{"d_model": 768, "n_head": 12, "norm": "layernorm", "norm_eps": 1e-06, "parallel_block": false, "init_std_o": 0.00464, "lr": 0.018, "schedule": "wsd", "train_tokens": 774200000, "dataset": "wikipedia_en"}
MLP neurons of a small language model. Each row is named by its layer, matrix (up: input weights; down: output weights) and neuron, and shows model dimensions 464-591. Each number is 128 + 24 x the weight over its row's rms, rounded and kept within 0 to 255.
Before each neuron's rows, "fires before" lists the tokens most often just after its 100 highest values on Wikipedia text that the model never trained on; "fires after" lists the tokens most often just before its 100 highest values on Wikipedia text that the model never trained on. A number after a token or word is its count.

fires before: "0" 14, "8" 14, "1" 11, "9" 9, "4" 9, "3" 8
fires after: "1" 19, "8" 16, "7" 10, "4" 10, "2" 9
L3.up1744 [134 162 161 181 149 120 123 135 129 108 115 162  77 147 126 118 117 102  97 126 162 150 112 104 116 151 112  98 131 135 174 105 168 103 155 128  75 140  96  94 175 163 140  99 125 115 129 160 166 121 124 118  94 166 115 160 130  89  92 143 156 133 114 137 142 130  85 119 141 132 155 157 120  90 108  99 140 149 148 114 148 120 137  99 133  97 123 104  88  94 116 135 157 152 144 142  81 120 164 129 152 108 158 108 135 115 137 133 129 115 106 138 128  90 166 121 156 105  97  91 139 152 171 115 110 137 127 133]
L3.down1744 [153 160 146 117 138  95 136 144 145 123 162 140 183 119 106 184  82 134 154 146 130 156 127 103 166  74 130  78 107 117 221 120 149 113 164 118 145 142 139  87 141 107 140 134 111 137 119 149 179 120 125 108 142 140 138 148 114  95 161 113 135 134 130 131 112 117  99 170 115 146  94 138 132 144 192  61 144 178 144 148 126 141 133 136 118 164 156 124 141 166 123 116 112  76 127 114 126 137 117 144 109  81 141 104 132 132 136 144 156 100 109 130 143 135 129 142 143 101 137 149 143 157 146 138 133 125 178 112]

fires before: " of" 15, " in" 10, " by" 10, " to" 9, " on" 6
fires after: " was" 19, " be" 9, " is" 8, " were" 8, " are" 4, " as" 4
L3.up418 [147 135 127  59  90 163 131  83 119 152 128 147 116 114 119 101  99  92 175  93 116 125 130 106 144 122 102  69 107 102 118 104 126 155 178 136 125 146 100 143 172 136 138 154 100 145 113 118 129 148 129 188 150  76 151  73 210 146 137 184 149  81 160 146 125 147 115 180 118 133 137 107 102 132 122 123 146 149 105 115  83 130 146  74 123 146 111 121  87 141 109 148 112 121 143 153 146 131  89 124 141 158 151 127 101 129  67 114 143  80 137  77 127 123 131 142 146 182 121 111 158 131 138 111 184 147 118 154]
L3.down418 [148  84 144 129  92 107 151 127 112 133 171  85 113 116 111 127 139 121 121  89 134  98 137 148 130 152  86 143  79 121 121 188 105  87  96 143 139 116 147 112 134 140 119  77 179 117 180 149 144  76 102 120 135  79 128 165 120 131 112 100 114 192  95 117 155 128  98 115 109  96  68 110 167 134 132 174 144 108 112 128 139 132  87  87 114 105 126  95 136 110 124 124 139 170 152 126 103 138 144 129 146 129 137  71 118 155 135 100 122 159 116 158 126 131 141 110  87  96 103  90 130 145 116  96  72  87 147 143]

fires before: "0" 16, "8" 15, "9" 15, "1" 6, "7" 4
fires after: " " 44, "1" 24, "–" 12
L3.up1367 [139 144 135 157 120 108 111 109 186 109 148 143 126 190  92 155 140 143 119 202 107 125  80 144 134 137 135 140 104 114 139 146 129 130 122  94 109 125  87 108  92 106  99 113 163 138  94 124 112 156 116 101 103 114 178 160 127 146 156  93 122 159 146  96  94 141 105 119  81 129 112 114 121 155 105 111 152 147 120 124 178 145 142 118 135 129 172 139 156 118 127 124  79 115 203  88 140 151 174 177 158  96 158 120 156 137 137 142 126 142 102 143 130 116 124 148 142 129 156 126 138 102 108 122 132 135 138 111]
L3.down1367 [106 159 165 102 130 137 138 105  85 140 141 156 184 147 140 146  82 134  93 103 128  86 101  72  96 142 122 143 155 133 158 169 106 104 115 154 102 142 120 140 162 160 117 152 153 124 131 100 187 152 134 120  95 113 124 108 155 122 155 169 128 141 124 145 107 183 192 165 128 150 130 126  68 122 133 171 135 122  86 131 140 103 120 161 115 114 145 145 125 127 133  95 143  95 143 103 161 112 147 131 112 137 101 181 111 124  89 114 111 140 158 114 127 125 171 112 129 121 114  78 101 167  87 180 117 150 138 149]

fires before: " |" 44, " |\n" 11
fires after: " |" 59
L3.up2040 [132 170 133 122 123 110 160 152 106  78 133 140 152 134 160 152 151 134 133  99 126  83 139 121 116 113  94 129 129 109 119 117 108 127 121 124  61 161 129 127 139 161 104 179  79 168 106 137 123 106 125 135 106 100  69 103 134  82 150 130 149  76 140 153 138 168 154 107 141 128 116 169 133 128 131 122 165 115 128 111 203 113 178 134 111 126  85 101 142 135 121 109 127 178 146 114 139 101 100  79 110  93 131 121 115 105 160 115 132 135 167 139 142 102 129 114  95 146 132 114 116 157 138 171  96 141 101 158]
L3.down2040 [130 125 140 136 123 105 117 115 125 102 151 139 129 171 134  83 163 169 130 101 100 114 102 157 112 145 151  83 112 148 132 124 168 156 122 130 135 116 147 133  74 138 129 163 113  99 227 105 146 148 121 113 116 123 130 114 120 121 152 150 155 106 144 137 150 151 120 143 139 139 135 111  96 128 122 127  74 124 131 173 131 108 137 119 145 119 170 185 100 126 142 144 160 113 101 151 145 114 128 144 169  92 149 130 108 101  86 117 126 126 167 125 123 155 123 192 134 101  87 195 147 145 137 140 157 143 147 105]

fires before: "|" 23, " |" 17, "|---|---|---|---|---|\n" 8, " |\n" 7, " team" 4, "|---|---|---|---|---|---|\n" 4
fires after: " |" 29, " |\n" 20, " %" 4, " ±%" 4
L3.up545 [134 126 107 137 140 112 171 134 157 135 146 165 117  99  99 151  84 140 118 111 108 135 108 136 121  82  62 128 129 171 144 122 170 141  92 117 134 128 146 158 145 115 131 103  94 116 114 116  87 184 110 139 169 141  98 123 139 155 127 143 105 147 158 150 134 171 168 142 117 119  95 126 165 112  99 147 113 150  79 110 149 185 105 106 127 159 120 154 104  90  90 146 125 123 143 148 162 114 124  94  99 134 110  85 148 107 113 160 101 125 150 118 129 132 101 110 171 158 148 114 166 148 172 120 129 104 144 139]
L3.down545 [132 117 129 149  91 130 141 141 182 132 173 165 143 121 114 131  99 102 138 122 143 132 135 143  98 103 142 158 129 124 151 152 160 166  80  95 111 137 147 124 129 167 100 126 103 106 160 127 136  91 115 126 139 155  99 129 139 150 158 158 109 137 130 113 138 183 136 158 133 121 137 123 158 131 103 103 103 178 132 136 121 197 118 107 113 173 117 166  97 114 104 126 136 145  48 136 110 117 146 120 164 137 141  86  81 132 108 121 139 119 134 116 115 122  87 146 159 121 155 118 129 138 127 152 149 109 140 186]

fires before: "9" 27, "2" 11, "8" 10, "0" 7, "." 5, "5" 5
fires after: " " 77, "–" 5
L3.up538 [126 123  92 145 124  91  91 164 174 136 105 104 128  95 124 112 150 103 121 169 138 137 102 113 189 102 112 122 157 117 104 123 112 130 145 131 125 152 138 140 166 134 125 134 172 116 141 109 109 114 140 147 128 139 128 113 113 106 136 133 119  73 130 107 126 145 137 139 164 144 126 150 104 182  98 149 138  99 118 105 116 149 116 144 193 115 145 130 102  86 124  97 110 102  98 129 121 127 118 104 144 144  89 120 122 119 149 117 138  88 158 172 168 116 160 155 128 152 185 192 119 119 106 133 115 120 153 117]
L3.down538 [141 125 188 146 137 126 115  99 146 173 123 113 153 173  91 124 143 143 161 102 105 104 105 106 144 109 155 158 114 128 144 123  97 117 106 108 118 144 159  94 144 134  81 121 153 154 107 124  88 102 122 118 139 127 207 125 127 121 101 137 120 121 138 125 105 112 137 118 109 117  68 150 146 163 152 121 100 132 133 109 116 118 105 101  97 133 109 118 114 136 144 115 121 124 101  88 108 117 112 125 165 132 104  72 151 114 175 148 137  96  79 163 151 155  94 144  80 104 112 139 118 145 122 131 150 126 140 157]

fires before: "|" 87
fires after: " " 28, "0" 16, ")" 9, "1" 6, "2" 5
L3.up664 [154 134  90 125 138 151  92 173  85 176 107 132 162 171 161 168 136  97 118 124  95 139 139 161 113 114 157 139 124 112 135 114  89 116 136 116 139 108 122 124 121 131 130 124 141 141 125 175 112  97 116  80 118 136 172 170 161 146  68 157  94 126 122 153  72  87 132 119 133 137 126 120 104 101 132 142 149 151 146 152  96 148 108  98 124 144 116 133 112 119 144 145  99 118 141 123  93 134 187 146 126 127 105 151 154 128 125 147  98 156 127 136 144 134 129 125 134 119 133 141  89 123 167 108 151 112 161 127]
L3.down664 [ 92 110 141 123 120 110 117  91 118 122 129 101 169 160 165 105 136 104 163 186 114 117 137 118 105  97 114 135 128 135 128 120  97 129 123 164 118 146 157 137 101 115 133 121 142 104 132 122  94 143 140 152 143 107 109 134 145 138 140 134 109 146 150 109 133 135 141  96 131 104 120 100 124 155 104 122  90 144 139 173 130 106 120 134 149 112 154  76 117 153 110 122 133 150 131 166 117 120 102 150 156  88 119 154 111 105 104 145 143 101 103 123 166 135 128 146 116 120  83 131 185 129 143 152 109 111 112 123]

fires before: "1" 21, "2" 15, "9" 14, "0" 13, "8" 6, "4" 5
fires after: " " 29, "1" 16, " December" 7, "2" 5, "0" 5, "9" 5
L3.up435 [137 110 137  91 112 108  80 101 158 113 141 129 169 106 125 156 136 111 118 123 140 162 126 115 145 176 152 148 131 132 126 119 126 139 140 122 133 140 136  96 151 151 143 153 145 147 120 166 127 181 147 199 125 120 131 141 134 144 113 173 149 156 159  93 153 116 115 111  92 137 118 135 139 124 164  92 101 100 115 121 108 123 148  99 131 139 152 138 122 138  90 102 105 146 141 157 133 135 174 125 120 144 147 130 137  82 161  92 159 126 127 133  93 123 124 137 116 130 108 153 159 140  99 123 131 103 163 134]
L3.down435 [153 101 113 133 111 165 104 138 105 122 115 128  75 122 147 125 147  95 112 143 159 105 148 107 103  88  81 135 112 126 181  98 158 165  81 121 111 135 128  92 117 131 129 107 163 121 117  95 139 124 117 158 117 158 105 122 152 127 129 127 106  67 134 132 147  59 162 132 119 133 163 159 119 147 166 152 127  88 147  82 143 107  78 113 122 106 151 165 171 110 122 162 149 109 106 108 106 142 149 173 160 133 115 138 128 131 103  99 122 126 129 153 113 133 134 105 159 156 137  93 176 159  90 140 109 154  85 128]

fires before: " |" 26, "==\n" 19, "==\n\n" 13, " ==\n" 6, " |\n" 5, "\n" 4
fires after: "==" 18, " |" 16, "|" 12, "Review" 4, "Track" 4, "\n" 4
L3.up2728 [128 126 118 137 127 118 138 118 126 137 114  98 124 124 119 103 131 134 135  95 183 141 176 102 101 122  92  85 106 117 134 146 135 140 126 155 126 120 136 149 126  58 145 118 129 100 116 132 141  98 152 146 129  86 125 149 121 127 171 131 116 135 129 113 138 113 129 108 119  93 153 116 113 170 130 129 105 139  99 106 194 149 132  94 158 132 105 155 143 127 111 159 123 142 118 110 116 110 158  87 127 147 132 142 116 133 139 154 104 111 156  91 175 129 108 144  99  82 125 136 105 123 154 132 155 157 103 130]
L3.down2728 [139 127 148 130 134 133 101 151 114 113 113 150 125 152 166  80 147 118 142 123 133 148 169 133 141 121 140 142 164 146 165 141 135 115 169  99 127 133 114 115 132 144 147 183 191 141 112 160 119 114 133 140  84 110 120 109 131  76 124 104 126  81 165 120 125 161 120 123 107 129 148 100 102 108 145 123 103 127  89 107 100 120 140 104 123 116 151 121 110 155 161 170 149 139 110 135 129 140 165 174 175 123 125 122 113  77 125 140 151 157 139 162 129 140 104  98 142 113 114 129 119 155 170 192 126 129 177  81]

fires before: "1" 21, "2" 19, "3" 10, " |" 10, "4" 8, "0" 8
fires after: " |" 39, "," 10, "0" 8, " /" 6, " were" 5
L3.up285 [137 101  83 121 120 134 163 171 147 151  67 106 144 187 125 196 116 123 106 117  80 137  87 155 120 143  80 116 119 148  96 141 147 148 133 150 165 144  79 151  83 161 109 127 148 108 131 122 117 169 114 102  77 113  88 137 111 139 166  97 121 110 159 141  98 148 160 140 129 105 117 106 179  77  98 144 134 124 138 134 120 158 136 140 141  65  94 125 129 118 133  83 114 149 136 138 122 151  99 125 173 139  90 124 152 121 155 146  59 109 158 124 132  95 116  63  96 127 130 104 109 133 154 150 115  98 133 126]
L3.down285 [120  80 159  91 176 161 142  81 127 153 133 125 101 133 133 125  99 114 158 125  92 151 161 137 113 115 145 123  85 108  97 124 111 133 132 138 149 147 150 129  97 156 134 135 100 131 138 108 112 146  93  87 146 146 190 153 152  78 117 124 105 164 135  91 137 157 124 151  84 111 151  98 150 164 112 128 185  88 149 122  98 113 173 126  99 136 103 138 128  94 135 132 120 111 160 125 159 139 120 140 119 124 150 111 149  98 120 123 132 151 128  95 128 133 134 109  73 143 140 159 135 116 105 120 142 118 142  99]

fires before: "." 22, "," 16, "8" 12, " |" 10
fires after: " " 40, "9" 18, "1" 17, " (" 7, "2" 5
L3.up1671 [120 132 119  97 131 117  99 164 132 131  86 117 130 104 133  79  83 131  91 162 135 132 131 144 112  95 114 125 103  76 151 163 124 169 123 122  80 116 140 133 102 138  99 130 131  70 153 116 111 122 154 118 135 156  47 172  76 121 136 144 141 144 168  89  81 163 113 104 169 136 130  87 164 139 114 137 120 103 125 135 101 130 137 151 159  72 132 117 136 121 133 130 167 137 144 131 110 139 127 150 148 127 102 169 169 119 148 136 118  98 166  95 157  94 112 129 155 146 125 120 117 138 136  95  87 149 149  88]
L3.down1671 [ 98  90 154 141 132 157 131 121 135 152 123 101 170 141 127 133 108 138 122 124  99 119 158 142 134 121 121 112  87 102 132 147  83 123  97  86 107  95 147  86  96 106 111 113  90  97  88  95 129 154 154  91  98 134  95 153  91 125 173 131 125 163 124  89 125 154 117  98 103 130 105 150 125 115 117 137 104  92 138  77 155 122 139 130 107 123 166  85 150 112 138 184 157 132 143 161 136 163  95 164 177 110 131 182 188 132 110 131 103 120 126 101 151 118 133 157 130 141 121 111 155 145 127  67 101 163 151 118]

fires before: "|" 43, "\n" 10, "|---|---|---|---|---|\n" 5
fires after: " |\n" 36, "|---|---|---|---" 6, "Personal" 5, " %" 4
L3.up1741 [120 107 172 133 121 132 173 129 143 132 127 109 132 111  85 151  85  89 162 112 130  86 108 104 128 124 107 142 117 119 129 123 129 134 102 170 139 153 170  93 155  97  76 163 139 108 160 133 145 107 147 134 175 109 149 148 125  99 124 173 134 164 127 170 133 155 139 102 121 104 124 193 148 107 131 161 135  87  84 109 132 187 131 128  67 139 124 142  97 106 108 150 154 119 137 103 135 120 168 108  98 118 190 156 129 119 125 101 119 109 138 130 139 105 137 169  75 141  92  79 138 109 122 127 143 139 130 124]
L3.down1741 [167 111 160 149 127 147 168 137 107 133 120 130 138 111 161 118 109 131 114  71 132 165  98 105 121 111 142 130 135 141 163 143 143 125 128 107 139  90 146 139 152 148 108  96 141 142 138 112 127 124 186 124  95 110 129 112  93 104 148 117 153 146 138 132 150 153 133 120 143 123 102 114 166 143 123 125 117 102 128 131 128 146 108 147 113 124 126 142 136 155  96 141 118 117  59 139 118 115 119 152 136 164 122  88  93 118 131 148 114  98 137 160 156 110 100 110 117 161 131 136 149 117 125 187  95 134 146 112]

fires before: " |" 38, " |\n" 7, "ounds" 4, "io" 4, "iti" 4
fires after: " |" 55, "|" 7, "a" 5, " High" 4
L3.up55 [125 109 146 118 100 153 140 136 144 123 137 122 110 161 160 148  89 156 134 137 125 147 129 148 123  95 122 131 123 148 131 128 117 125 124 143 151 111 119 143 147 157 125 131 104 153 164 147 146 144 147 149  79 133 123 106 102  86  80 121 131 151 138 191 100 130 160 153 136 135 132 104 120 115  93 116 154 151 121 140 153 103 123 131 136 130 142  98 142 131 111 129 150  91  91 171 114  91 120  97 101 108 103 156 139 110 141 117 114 123 131  98 147 133  86 162  84 125 134 116 142 127 151 180 113 160 152 164]
L3.down55 [165 100 101 129 136 112  79 142 110 128 124 120  99 116 112 144 137 160 148 125 109 161 155 140 118 130 150 139 113 118 153 101 194 157  97 165 115 174 149 136 164 125 119  82 126 134  97 163 112 153 132  97  85 120 120 134  81  90 155 125 114 118 166 173 157 110 132 118  96 126  95 135 134 133 115 115 141 132 122 105 142 122 109 166 127 154 144 138  89  80 106 135 154  92 146 141 122 109 122 121 132 114 157  84 124 147 124 138 153 141 132 147 142 164  85 112  84 124 114 150 116 184 114 174 174 173 110 101]

fires before: " |" 21, ";" 18, "0" 11, "," 7, " (" 6, "1" 6
fires after: " " 46, " |" 13, ";" 12, "1" 9
L3.up2974 [124 124 130 127 121 135 138 114 122 143 117 136 113 142 128  84 142 129 132 151 114 126 119 113 165 127 139 134 108 115 131 130 113 160 119 145 115 113 141 142 194 150 109 105 126 142 167 123 111 143 102 127 116 112 148  79 106 103 113 171 151 115 130 170 109 179 101  95 136 155  94 120 111  97 123 171  84 109 143 166 129 121 137 174 153 121 112 149 127 131 119 136 124 139 142 160  94 146 113 141 106  93 104 144 137 131  99 132 108 135 119 124 137 143 181 111 130 167 113 146 108 113 140 156  73 131 124 130]
L3.down2974 [143 107 112 136 139 146 144 122 139 136  98 163  84  81 151 121 110 121  87 121 120 128 138 138 125 179 128 134 140 126 115 125 135 125 161 149 127 171 172 147 107 118 144 153  90 106 144  68 111 116 153 155 165 102 150 160 160 123  94 140 122 100  88 149 114 119 112 146 132 163 171 150 109  92 138 163  98 118 120 146 147  92 108 121 117 121 122 143 128 173 145 134 128 134 138 115  98 142 106  96 112 112 169 106 136 143 137 141 134 137 151 122  77 153 114 131 137 136 134 147 128 114 129 144 110 133 147  98]